{"n_layer": 13, "d_model": 384, "n_head": 6, "n_kv_head": 3, "head_dim": 64, "d_mlp": 1024, "vocab_size": 32000, "activation": "swiglu", "norm": "rmsnorm", "norm_place": "pre", "norm_eps": 1e-05, "positions": "rope", "rope_base": 100000.0, "rope_fraction": 1.0, "qk_norm": true, "attn_scale": 0.135, "bias": "qkv", "tie_embeddings": true, "parallel_block": false, "init": "normal", "init_std_qkv": 0.0255, "init_std_o": 0.0316, "init_std_up": 0.0364, "init_std_down": 0.0364, "optimizer": "adam_hyperball", "lr": 0.00958, "beta1": 0.9, "weight_decay": 0.0, "lr_head": 0.00777, "grad_clip": 0.5, "warmup_steps": 312, "schedule": "wsd", "decay_fraction": 1.0, "decay_shape": "linear", "final_lr_fraction": 0.0, "batch_tokens": 131072, "seq_len": 512, "doc_mask": false, "train_tokens": 524100000, "steps": 3999, "dataset": "wikipedia_en"}
MLP neurons of a small language model. Each row is named by its layer, matrix (gate and up: input weights) and neuron, and shows model dimensions 288-383. Each number is 500 + 50 x the weight over its row's rms, rounded and kept within 0 to 999. Numbers have three digits each. A neuron's up and down rows have the sign that makes its largest values positive.
A block is one neuron, or neurons of one layer that tend to fire together. After each block is what it responds to, as a language model described it from the Wikipedia text at the highest values.

L7.gate115:465540512559544570517454542455569472549562457450473476489440526484431518434495454474493458533498522421535417443483418431520446535577527530495478462501484549500527430452484451498522532420608412548496476457525567465479534508432466485517474515526470478494575547466478501490493480557475507442
L7.up115:447495545471571498486503486438578546462484514491368583548521561488455506477486566462515558549503465480482468475616467467464585475500495490463452554370465482417524460476546513522467555475581482453508487519552550528507479558504536530527562549477461469448496452557399435463423461471538492514
L7.gate220:484416592560562443523515437462535468477571483471464449516474503503468521580476510414570399523542420535581510505509564514574504512475488505534430445480504530534516498524509556520389589437534486541447558546460474496486472448441489610469535526473339445505567515528471511550410481524476581400
L7.up220:505464509543532496509506472473482476404466610485563516491592629465514460441549523472552431526526577406479529497559469515452512395538549543436452490429463467621545482509574497448473416511526485547493617574525426484485455485483570478549563475466516405432457528477483455544418527564450520421
L7.gate518:486425547372532586548555514608518524436451455546508526518423475467567564443515515525437413400499553482474459481424481526558529486525548493584445520456524488431522559538525487516512503486473451604576539610518485574502507559447513574453559508487563515467512508459557569625484505547541435469
L7.up518:472481514437465538494542421540516519526407474500580526528458487484542482510516522422509587507486524603517513575528528517500503516533564482518490594524457493474535511533397483549538505503500521429579517509528473610554533510493529525522540482469496478433498545562506472413589484470549396419
L7.gate785:392439457522479488402524438520508601490573536436474435517423452397583612509475546509532548521490458537501549593489523572517504497545584513424500609429481545505527493503453541538464575499565537381477471509568453514471497575478465480503597463455461494521528572472468503485436516460520506460
L7.up785:486522563497493521460424586445554632489416491431523554515549519481447534488499499489486530516534484531515501559498440631503558562485557559504559503504473459521583472462516538537498467459565470458471492490476498526588513512534534541545623520513505399491463431514496443535644520539473545463
Responds to: Short fragments, mostly "s" and apostrophes, inside unusual or transliterated words and names, as in Rs., Esmaeil, Psara, Légion d'honneur.

L7.gate290:364517494540550496421476462495576509556491589614534482535430481433540483501492475451511526463510583450475481529426587505548454447453466538570531525487390601475507469564554464522456539464361541535489526560545485521497491498479508518487423456548571487437505486528505495458515496495554486479
L7.up290:453525443577512498584587565448488496481416549512496581539486476517523534502498569537445429506510544484615550451553538647501523513489523482400470520434454534584492579463489431509458421557438515506464499460518601483538567467455552490497600454597487536564438518514475431430507489418525494436
L7.gate467:460469456479481541433404482552450559502513467503493479471448489518587549516516555491544544509459487503582495621413506620448468495488493608485429516447434505459577512530453553402583533523406503480434478498469477447536500457526470444469581522534467567507499553497499503505528523574513446527
L7.up467:465488537500505556564515474547503525663479562485512540454482440545447518520474508592509486376482534443492466530563585466456456567524551469463461523457465493537531567469471552555494447469510491538495581484495464522490592576473530509491555474577450531624457510515437573496508458504539573448
L7.gate900:521501586447500507545507534568532491566471481425525503489638485450579629564482515474470428516543503532550568485418499494497467501554556603477419507400538493440472498518570543477508481534502437518519448472525542515539559426461514515452526528607430517510525543509517463467483546551493406452
L7.up900:561491428508469469522545468512487527583448462458579591533541454553463541540476499462510523480486420442548403490461503470453390499488554554551561464516654521482566431517519453505433442724421501425478546537475509540524542473496574447434505432581474571451485556528471357589542533663533549422
L7.gate996:487450444466589515460433457497471423523473489495474584594519532537460458483573485503470439553563543527533520540462458489495312501560502531517403571530431536534599440530502422406570502469525485538481474524513484577477520577454410507550467450472393413462514460464487535571430462472515547508
L7.up996:433530464509465552502578567439549580567413386482469535466558485636514456450519484433562503494581502429550511523470559413447464420533445512554498445414544465571475491456475413529463528525503475565446437498475471396571539526484538494445546412441559502575495472476530495559493458477460441488
Responds to: Prepositions that open time or authority phrases, mostly before "the", such as under the command of, during, after, at the hands of.

L7.gate248:518502470498540483504502499511516475477429529533526453521433409569552462487482517525473536557450535478556522534515503513409473507525478504499495497590541471539519470553509511433515511488553429504466633433496437517592573564435490525433438396498542548526582487389411530463527583467532438523
L7.up248:614476515520519570415530564427455474562597458506524545492494592476497459466542512544497486557535489495549506508422469439520525474494528585416531457554516537523460603506520540559487527518597497638492433461501546551446491495502445522497489500481535592385527522505513440571480496479595431470
L7.gate317:473468526492582581581601568482516504547456591431456401462449448559472483466543487400440439514484460569547544553573496511510394478562512535472485533380543455531510480497550530455461469533544465424472523480494507491555537572466474580504567403503467512619492458486554466510394550618482441464
L7.up317:492528521534536525487544488427491505512453539502545559627383433407594510462457500439484494560407545517531503546460411504543494506466500594568551474590502501474538419516481504545545505442455420488533475479469496577554610504470468453475495478426538460604490445523467567541509495467567445534
L7.gate649:455563482510465553535551553462539486425456519480546477539606441508621409534522591496574541451595529486541486461552454550535451497462516489485426539559498474460578538620466625495515565530469481527454455531510524490468528586469515572463443491604506477531511440454452476537400469525559549471
L7.up649:537545455518475621468577565467471496551520549485450496486494523594605458546494539466510460601518541399479458562463560499602475478510478498551469440538459460439572502609518548508474504528581427615442446425531439516481413542518625514518508528514485507477490510444426527528569433467506466418
L7.gate875:456558506568502472535605463520527478486492503591421471429577469505521450525483496557529549569500526508462454485454580578583545486484464425546478524496481570454460530517553566445440508532472483527513487455491498455547515534500524534450441532518487563507530525436476469578474528511496593417
L7.up875:544493536536497474444425541555521404584558473495541478529507462405463456475523484467507526482542517406573483593488530508465531459508532511481441453558520583487496501522405493571507533439474461593522503476379401470433541563508591488437487420690513540487452503504478511489486509519516480561
Responds to: Closing equals-sign markers (==, ===, ====) ending Wikipedia section headings like ==Life==, === Family ===, ===2010s===, rarely final tokens of name/coordinate cells.

L4.gate163:452540556516527522444470508561519457509537499524525516480470508538609576451548490549566511477443545570568466406471482522475508581447523488537525470453654513653456530460523464560541529492402472545474493501513555427526561539407531505508514542458448570512429476469477500497511522535471560471
L4.up163:463491424447435479475535470542603551456593440562498455493531486474513411543467520435484462540557455479640563457532531526473489490489462491518498557561509517471607468515528485470557607543444598521501565472519523533430561523457558483484463523538427517514449566584462459459473549503561514507
L4.gate258:540442527502477543554487466500463468576634539539472454486418426495603523527466508417451492545541479492535585599520514545443482500472453473506492488529464484512506577423492483471479485453480507603441426490593504432566518487378502564477494479512480425469535559499516509485483535526596557453
L4.up258:563516483439471526524467505416563627505454430462477551473497473434546514440499524419537536487522499469536520418513470432502519562546490529566560579480523547497412536551581546564495500461448462479516431512519442464498471499472604493529479588529405425484518502537458518581437545612529520517
Responds to: Chiefly "after" opening a temporal or causal clause after a comma or date, plus following, because, since, due to.

L4.gate360:478419432496405529401523575584527571574523523538546483474521556487437461530441442500578520492506527588481493434499476533583372531543484469542515495507570501418580518545456546534551489449443427519505385550489471449581410552538472507402524481501481546528441462505495396523520468489548388500
L4.up360:465553499529614525511520420519534451626459506555472541564396483514483512395473493614389510447426493467502526439522519430603550502471558608466469487541490414468585557453523504542514583514485568495468509457486500526516529438569511484492457428578530584518553545584571540566407422421559483518
L4.gate530:431519458517529534499525512495454625556464464493532586474474474425432453505427498425409520496554461430487506514607579533599523448391501512477543573514457601501512582455521550499451425573479462478575436526576502493496543540493593548467445443612524387451662501455530545471538540495515557446
L4.up530:544497532470453447417510440451518548431490468531474567509506408447612455553437533473487540556387515538505487487569470547477477517510510491456438473500486389488620561590531485570448545541527429508565502451606519462519432565495416487385553529515534436484470543489542490477511432485485540572
Responds to: Closing == or === markers ending Wikipedia section headings like ==Life==, ==Career==, ===Critical response===; weakly, colons after field labels.

L4.gate702:542496499499512552619494511492564637560439473367525510470453599519528614508452495485490521480527523641496395569543464583514445557566563516513536445493499482443474471522453478507574514564527504404447552463538463519575478445491493533487536478583465457478539518488444545530430469539566506460
L4.up702:467578512555473469486445562505517439547521547475520489446516521564518584500482550489588542574566580529521508480517403501587508516486611527545540563568581496560461482514419578534491506562496541507518450480489499391513516673503525539471400537489493499484517420497421517434501438452463495506
L4.gate962:379557465510415451508485496535505419609429513482490524437501519439522494508466462562619609410539499517541505410458598638563449457525421428516522507390558661517503518521467522394591533544438495499470572467517497491535425640402480536566488458571484460498528413506501492533515560526541430420
L4.up962:489615458538511569493513391557521557578536536541540501540520524558540499534602514483514544456428532640503447559532518465562561598570520522519457423482453527605520489497514553437466536508483483488471467529428487526516482509481472547489464516396525567455528452442514531520471530537444554536
Responds to: Mainly the line break after a Wikipedia article's short-description line (e.g. "English footballer and manager"), right before the body restates the subject's name; also apostrophes after proper nouns, as in Copenhagen's, O'Brien, aren't.

L3.gate92:415430522571516524551428519544579585527450481542508443459488498463531614467428496546612524438502490611524568496543472540460465503495549526459552495531562510430532536474491435467516548515612504562470526508460401529558445528467573454540405553440524506563513562521462465519525463473571473466
L3.up92:462509534518484477415454432574464511518584462468580478443534511534548649513470561533504495531490560599562416492504444451460555571473539519576431599500428428539456549540478486444531494561574473506538456511431429566563554494473474525573592452411455469389463472506498601503546513515489554402
L3.gate120:588451614508528500526470479459424404519423562530458533557558524484459515456482416475553483451477484477614477509459455480511426526514585512386553555540540616542525461496459559488473587456422527540513486492427534476400453439499566440399528471473417545477557547551468459528411559529475460457
L3.up120:428479551516542468449461423442518489504471468509406426574500459494550569468541449521540483436561500512472556493518513458522534414566417431580503510528389500431495484536504538487503541433526508601543447426478509495530429503487541496464584343618541543444467494425527521564457498541503465517
L3.gate191:485496481533488464463464497501508539547500561485576545420459559447487526527498473476492470517589462486538432488520484456505491489465426518506594576489495499430404493532465443501501502442529483567442585564464511433515421577418427595570541452527507539509438633457486416439520484485520396505
L3.up191:493419515434401547568508506487461470479540524577459516477535564534394608473508480582543472534568493437520541428521432493542463419550463542579560395562541553498442531536490528465474460516517476436493458568499478573450538539541522430496526455494506469494457484500468407531452513548564507454
L3.gate224:465556548435532562472481470593558487476551513517548451507493553509517542462549490485429489460468566409486470552577520560500493557476454537508575484485503508539517493520495437560497484531565567555385439491541565487573541582474536401480609485532451507520559573517452480408544502501480488531
L3.up224:588558520447491526494545472527491576454476526489514564519501489489451540478578617490500413555629479477452500454466516527480471490492580565447445561465638497526534469449501512496505557517482501549583528483521508483538498476476464471467518511462409457503441509574533477521504497433478494454
L3.gate301:543490511561455516506519497466451440511492542416379511473466525472592548438420475475518440563530470490579568537363515470500444563447471549534533623485461491465521485552502509529476562545496474581445567595568526514614449514445552490560591538598431460507408499489421452482519478481521535389
L3.up301:539521468439572428558516461530564470425519567424473520604523496547578573457537513502498426478549575527528577475624481460464549447493622484584538572442466465505532421561470469451427425446500604382512456500540527585549449489494596486550479516555462572528456481574491528495540573445528564517
L3.gate312:447402495422600456526519409528562493509528551505557484419472577543552496419523385435481461438611539546543499518364489501593428559463551521554517440464469479555587551550570513465560567462454469477444483595542507451474462511488536533501689428532416488481491505535398440574484484519476452550
L3.up312:428472517527571484452530426595519447670474547492576441503488544531568505458522504491578518499551500545567507514447518448483483575455611455443566515605554416495489515436446521509496473517505423571585544544536504471445528495503530432473471435444477484425421498477617470523487449493454555480
L3.gate483:510531442429495559458552420488528509548443548413607556526409507474404496460516375603439541619498462484547509561509605547487490554445508451527488527491459590436455539408480519529488579457514492437416437480543505582508561469509499466447470477502533441511492368488483481588452522486495503448
L3.up483:469467490420573509523593467483526531489510564493503405537464333479447489521539504384456506537510544579522466556482630546523433422465498537527434475542479628507548468467429508486508511487482476567534546518532478501510409543489541409535492447497501541523535473491456455496518511514484515500
L3.gate838:480463491530492469447444530474495640469444525518548459491500545514509540471484499470586463541500365499559475398509575454460521566534541538403486513489495503482473506471541533516484547518556563435508466489497499547574506566435561442533485423452424596501558527507448599487414540558517456525
L3.up838:453470499545529513477552600528476524488475523517560505510473473505510513456536547501522547443531598526543533544393535506476468491471493472582494458381433489567545479541616595489432474499487511480486687501475496444468490509572468526480568497564467510548426540422578456437504459421426568518
Responds to: Prepositions that open a phrase right after a comma or sentence start in biographies and histories, mainly of after "son/daughter", plus after, following, under, through, by.

L4.gate374:458499530570484538549598516508494492481499425611497563458493498562498507488530556486465594411462492548580524477458485547565405542439457496595447510461425588431468539482458608366599504486421531496491527554572545514559412538448593542547529390572398547524501511488469472525487495547514460488
L4.up374:492441598607495501498593518460524498588532520542495467430490420478454431439490527436470512526444471481477397483390510490531421552480415532526455539457485522330426541525536584501575512481465641554406559534520488447544519475564522491517470564496483505555517580514454530558509423518574449451
L4.gate923:509434498535467503500488549555460499468511501513485424530462577385551481492311542517517485452436492575497510554457487557566428505514526460544495580499558510435468511463483530487502523478403470556464542518535527505594478583484529484478516497573439577530560521558424487517449430531559436459
L4.up923:451509620527451452438572501431540468503548513542473603455448466455364475433523557477540569527436534512478417463523556566574518462416513470567527544509469517435494465535539541432544513444426560606424579484486397461500554451516575448518360531456410552474513516559519473613508465497498505415
Responds to: Closing == or === markers ending Wikipedia section headings such as ==History==, ==Club career==, ===Albums===, plus some sentence-final periods before a new line.

L3.gate35:493442634551502616431651477542551419410525435509460432541461496482497420473504484512453461507412496411497487527436584417553528524530462559586554519538452477445467498472551561371527507539476504464490535525495478522533505486523477492478462430481510541560568493456522522522542506561556496469
L3.up35:510451526493460476489496444546470451575610385472383461534419500444571495534502507433536492566576466549579367486630522474610499507464443518422474507510507591439464525560417536419525579555484466484457453532461506465498543490470548564419461508480586538522589564468549576466537472573516514495
L3.gate313:477385382437494542544582515508574465593510436383420471422429510502484523534366487428587470562445504510484520503520529440597383454423434557598540545454502599466568468548418579468504556498454506553464602467546424543495483475491524464584525476545418533463553627476465573513506511462605584465
L3.up313:476494504542488401545455465461447490482421571457465455504534444527564518470525456565499512494557431520481516472420507473456481451481496576556476424392487474493456427614466495521427501435477514524546544556573536512552491499498552519522523542559523536460560465483510534493526459561493440512
L3.gate409:498523484459514406453572446493575525553485453508538458412466577462537481495543433459527457464533577464593496505533581629472527506473521570544481547448614606540535548543560480505461527535492517583504586477463436567575493501461554526560508447478482536546432564491422458489559457508499536495
L3.up409:510471521492505503440546358563440459476548518565428526435467481611428509473549509486515457530508433546511533509505530432470362441480536478586539512508514475525458487506487514378424537544483524569569565472510494509512596501454532485597470475499418444529488530476554626517472476542459549465
L3.gate641:514484531490483471578539493513522449463507470447496521396448530624503451551497554409484469529565517522484439454521520526614448432488437541484584499483523512512458406522503554505433505479472601562498474511556455514512549447493497477592461548440437516578544508400500396419478511480475505540
L3.up641:524478542488473428482539382449486626573495448493504522530455537492464538473548555569469454602548425481488503493453470487429545465539546536547447503479413528488580556524480569428469523405603504546412445457524484502463595527538626637399367554402427566523536543480555519488458472512554576529
L3.gate667:510450607510551493549507468526479599429592514467468562417477585538565544622535491481458437557502496459575539482564541451582463455483508478456548473557464583541456501470496508473502521494535579545512432612499470493477561434518510443590460505434502500596475547571511477542391657472483438525
L3.up667:436533498438457563600524513523533517456567553528524489579495548506553498462572467479421482545561505550599460484480523467432615507477551419434482570561485513528438455595492509438448475571535405523537547503453454602498528519470513529474551505482510480491417553451462440533479488555518581429
L3.gate691:478496483372539491510504507589514515513487473494442455574494553552545494514468460501583474479574504512478475487474499485587505469430446502526533477397469550450476534511425538548508561510486489512506457550467522467569435519481520520511463567576501478600436505619433487531369553527546502485
L3.up691:547474555432539518425457531524495493559523448491449480578515416583485548526479536518434472505386494557422547558492547472441548541581547531630502521464540425494476467472446603530435458403533435478499544536578562572519509534529493570426602538555401457507513532479541467428556584465561523477
L3.gate759:458445432492426480560515396431553571547490497521579414453528536484527500601573454546522455547442521498524564581509457536407517470573526482488528560464439516504551529496464496480484471517440451521496627501453441549566584490477439539441505476519474519626509511464434507495486532561479480478
L3.up759:547478524521527543516522507507441507365570490460528562501470563537413458526561534528389518574572555491506546478475417574503485441521419539517542492525546488510586517573520573426460521454513439488397476559562507513519468438459549587530504491558572486476488517597519488545542457487468463494
L3.gate807:509489466553445481553480430482540599547499533463482498580391444471463515449472485443425594464466482579505466558568577564472438481382521512463555522438464484450515551455485537452551487473375449525416573507472430480475485456502473616478456384565509504562518540574550500502456528544555475508
L3.up807:541529491535478568492589464531461556554453457436442449439454510461496430473464480552515525419467483470460500529541525458439529500524449651417507462516539409511528481585492580574465458551420516504564504520438476530497556466554508541471476532562528529558449494540476490534521472428538515513
Responds to: Closing == or === markers ending wiki section headings such as ==History==, ===Teeth===, also closing quotes after titles like "Tina".

L3.gate93:448515458425500532571483476516496508536521499528644483499493442486480486516500458520648476461527414517468476514484515518644446503428407520526461490528428542493537572406473539541564473542482498460477444455521518531538530554544452472537544528576491493549548594450506522578446491557608507489
L3.up93:422541593574507526516467529460605485465443478537477462392574495548502439452444528469613543426478444478504527489459541541502446482558546475651435482442502558435523437531483514442542552526503497465558622534482489449506478461482521472520536486416462507642424534552513571443591546568614446358
L3.gate100:510480497444513424509501639463465472486452484462577370480503547424470589437399556455481536530438425505527492507477447502552452568561446397505505536510439455522444623450466626497511545589588488513558508473596544515587473526514473503480470489471462528493565540442424549541447592508486527413
L3.up100:602410479537488509429440543490454570562591513390454468525508475477498559446546553488494443513464482561519473518525458536482491502510561534521454525554543531464549493581579476546487513503509508400532545556462490548458496455481477378488483472550394523587457473451419535476469564567460402460
L3.gate366:634436506500505418496598448526469573530520477472468441454458525508538448406520477387508521569441477573500455500533460430594471510534562522495576566432542510462522515439482544486561466545531551503536429514412552598553485449560478513463598524553508472521534438557544488470491492488478502476
L3.up366:414436441467493463456343575546500510515507553475500599485524563533469478481462523448505446539533534472500541402425520435483507610577568473483423474455525468505454510471489381411494581597457508541456522466496442516466464506488495476372476544399464473446559520496571513437514521425579493492
L3.gate611:539411476541497539519519519569462481500500501416516501456476531458579480487450519521348496495490509492501512538402458536505503450581521585482495481463453401507526505445576453540459458585555468506477472515493561506452391491415532492438560524475480416566555559470528416420458582472579423478
L3.up611:438433490459438419482463501512544585459515482497576440597508490451615516523484496493550353622516458407489529487469516616437560508383465483472567459488500495496483489384545489437490561636489488538415527486453439514525501537465477543515541505495470525508448569475456447431497553495524477465
L3.gate776:399456458525491496529500520498550454508518477521571454461460481521502632495469504544505576466477505533546517460488495579485466466430414557591565561525359607502481573518509491472463470493532547411504482569569440616548524530535518535528539462537442451554556560564472482520472572483418576455
L3.up776:518554536519576527523427456448478475495484404472492447501497479549504565519437529497520533509471525521528522539480423599487602527486520509579466457488514464511514453542570449415453476446529491495547456560471480581509513465484422465587409487499493570527506448570507469569509437509505449519
L3.gate784:477486469573540485532483546588478491549441548552541504518514462482480537525459511558449483508481566570494497513573479546533452557515527534424537479468499642654482552465453550517442515494541547572483540554553508501439508468439476536496461465498492458572560527483438425511375520454526550543
L3.up784:559452516493435525485446505520498445488472470455482514467519520504554488412525470593454474506522555532503508470576536506506465413526493593608540453344401507486494461459503520521447513507583533481391438507556506461552500503486438526498420452465553535595455490447519545419429462486618445498
L3.gate905:505507452492354497459535398585564396499515579546536545467431506468513507479420494421552514426465513495546460490526573434518424575452494473579494502469443559506562452539546517496516534480428474553503494478546482566457464462461570541487521427492497504523565531450474441531474526517508557550
L3.up905:436555475469490494472496394434483525447445544540547521507646447652542554588451467465523459490476448373522474498558480575516511468436609449454573445497541502528572498498477458572451423482514409506515465520567594483527545406472530606548494509647541468564563383432485515543503471461513475438
L3.gate972:558436393453520552496526431512505498574520525478550507471558566528485579548500483475446528497516439526521543434490492522561525596516491597467611446543509603501637448493457520515481517512532516555511491595632571553499399501473526528445559534559525502450585511549344446533502580515551501515
L3.up972:515429490525437458533589507543514459534538511538594490447521589437415525445447531570514522546519408446463448470452493496470598473523564542536545496494518438430525460519522432441506587622515568505482448526505566488573445465511537541465516499467494418591475427455540517446553510519483460472
Responds to: Mainly the apostrophe in French L'/l' before a vowel (L'Épreuve, l'Académie); also "th" after numerals (146th), "later", and Polish name fragments.

L3.gate24:546475442452404481641568466469521461509498488513526527528428537496526504512400443464483480548468467521566515412481476568488487582487519552512535543542528503491480421486527527503519492532496405497488472473548538462453509436447467482569477560447475558542503538620487613542441576461540519536
L3.up24:634547493476512469561452502413465564509457441455522499483468504409453534483443493470461492496542548458574407524518595491514514433411495433530568492497454544450446514441469598488469454551501489439526484467564456483546438525486404468478533545532513556603544474570498467430391528505480465509
L3.gate254:515552516470469545521493529454478514511494499495441514538447448491446562472489537470508529553475523456551511488595522509470496557502470525426423449580481532479467477482553565418456447465486511614527403426496516545450397523473479535582501569499477527602477535604471443524522540474471603492
L3.up254:506652557535550481429617427582523471508519590478457533486613511552536486550484510619613476437454461499467556546500515572466444456376529557500472535496485492504516518425465591548418500528463560635548558522478444480423435507537507420478539496484530487537598429583436479520474463429532544503
L3.gate640:518511548499509468552489537566531444483525509559443424534540402511454537537453534518484415585460428570502488501498492487470537525576502433505520529485537484555488476493569497453447530518515493512455556456520529553544534493477466531444500448585495610523527537451450450481454522468594554561
L3.up640:540355447519593589492550504538501559416637472445489473373453542476448536441406533455578482507494525529466521438540505471442537383485500472464474437526510645567471528378575510490536450593526504467492404560547505478495513494482531507498517519490525428566566452524554512502487480459542516605
L3.gate769:485488473462521465502509379486546559448539526413495428479470435564613455489549585472538569458629502474453512570606489558451424491580490542458488465502484461463470505513452589493520570463483422599481519565492474468549477511408543507479480445575528441463613463520499538458472522528483572512
L3.up769:530594485567570609471473465420447511540558463486456474505484467509693432446488551475508545541554534539502521498497467485497427496525429530472455479447458522512443553525495546503512574387394440466425605529508587569500525553508494536430527576435430439448498493557597569470538471493472495580
L3.gate781:535572467503454634571576553514539560466476467445506520468569454547512493548523536490551407488558521535505455588585521498558464399508561611457519500500492549505550496505558512469611534530489447562540488486613487464539512523431574529529451437503502485494456542503495451518419509451602517415
L3.up781:465415477479509585407495409500427431486545510393452498523456495506413503506494523531488497536458511391415470439499551385565432508428487427505459487512470511417533475566487522520487520516542497495577463448553420494561521559495460513553535522482574449417550519494558528496504460530513501485
L3.gate817:496579530525455485488445539544471371468400517550540478512525553447604505500403525428531601446641515484514503574564532484497418532466405477554475490421463511511534490447519538557539507472451455576540500490525468544554412530427420581565481465522497397468501472485439635594492505537501475524
L3.up817:481462501517559534384506474424561519545446480615509485472568424452537542462492474430403535442496532501514421529584534447535543502491475581463528469571428588562420474515555546448405539497533597473540445503548479596445532438490445552387430464456512512549536604510485495514417460515460525497
L3.gate895:465552483510493573561498491501559575510456507518449434554452455556491475517551495492612503503586526435563454474519417450468428521532545477424440465524550449464492591501503520522525500539453476574473468440535450514435506462462459508465447539499509577527490582476481497504509539462559565536
L3.up895:533535569480534488487512536550526518484478545517574555428491453527530540504496492523501441414565451494499522482395509460534517454515495547627494402440554467460557465558509506466455439525476501477514577564526580470506480558407469562454514372535472474461496465464494604486531470547511515456
L3.gate967:610419559485476571523517466528520434514522465595512534462415439410472465493414523535494526484456474546517519503469524487538433553446409433533455539494484521437451508428552557454634574553407497516474545501573426530499460510418566473496568433475401372541497584515456511543484511545505477498
L3.up967:499454484411491521573554511552503406522536474594589584437418430475426497442474500518504489444383493522489447512461542516552439537453509427471474536500436561433502527509574540460597567485450581567467441475586464552495461446434589499466543450522422481538529599535419447538470569520505558482
Responds to: The closing ==, ===, or ==== markers that end Wikipedia section headings such as ==Club career==, ==Awards and honors==, ===Released===.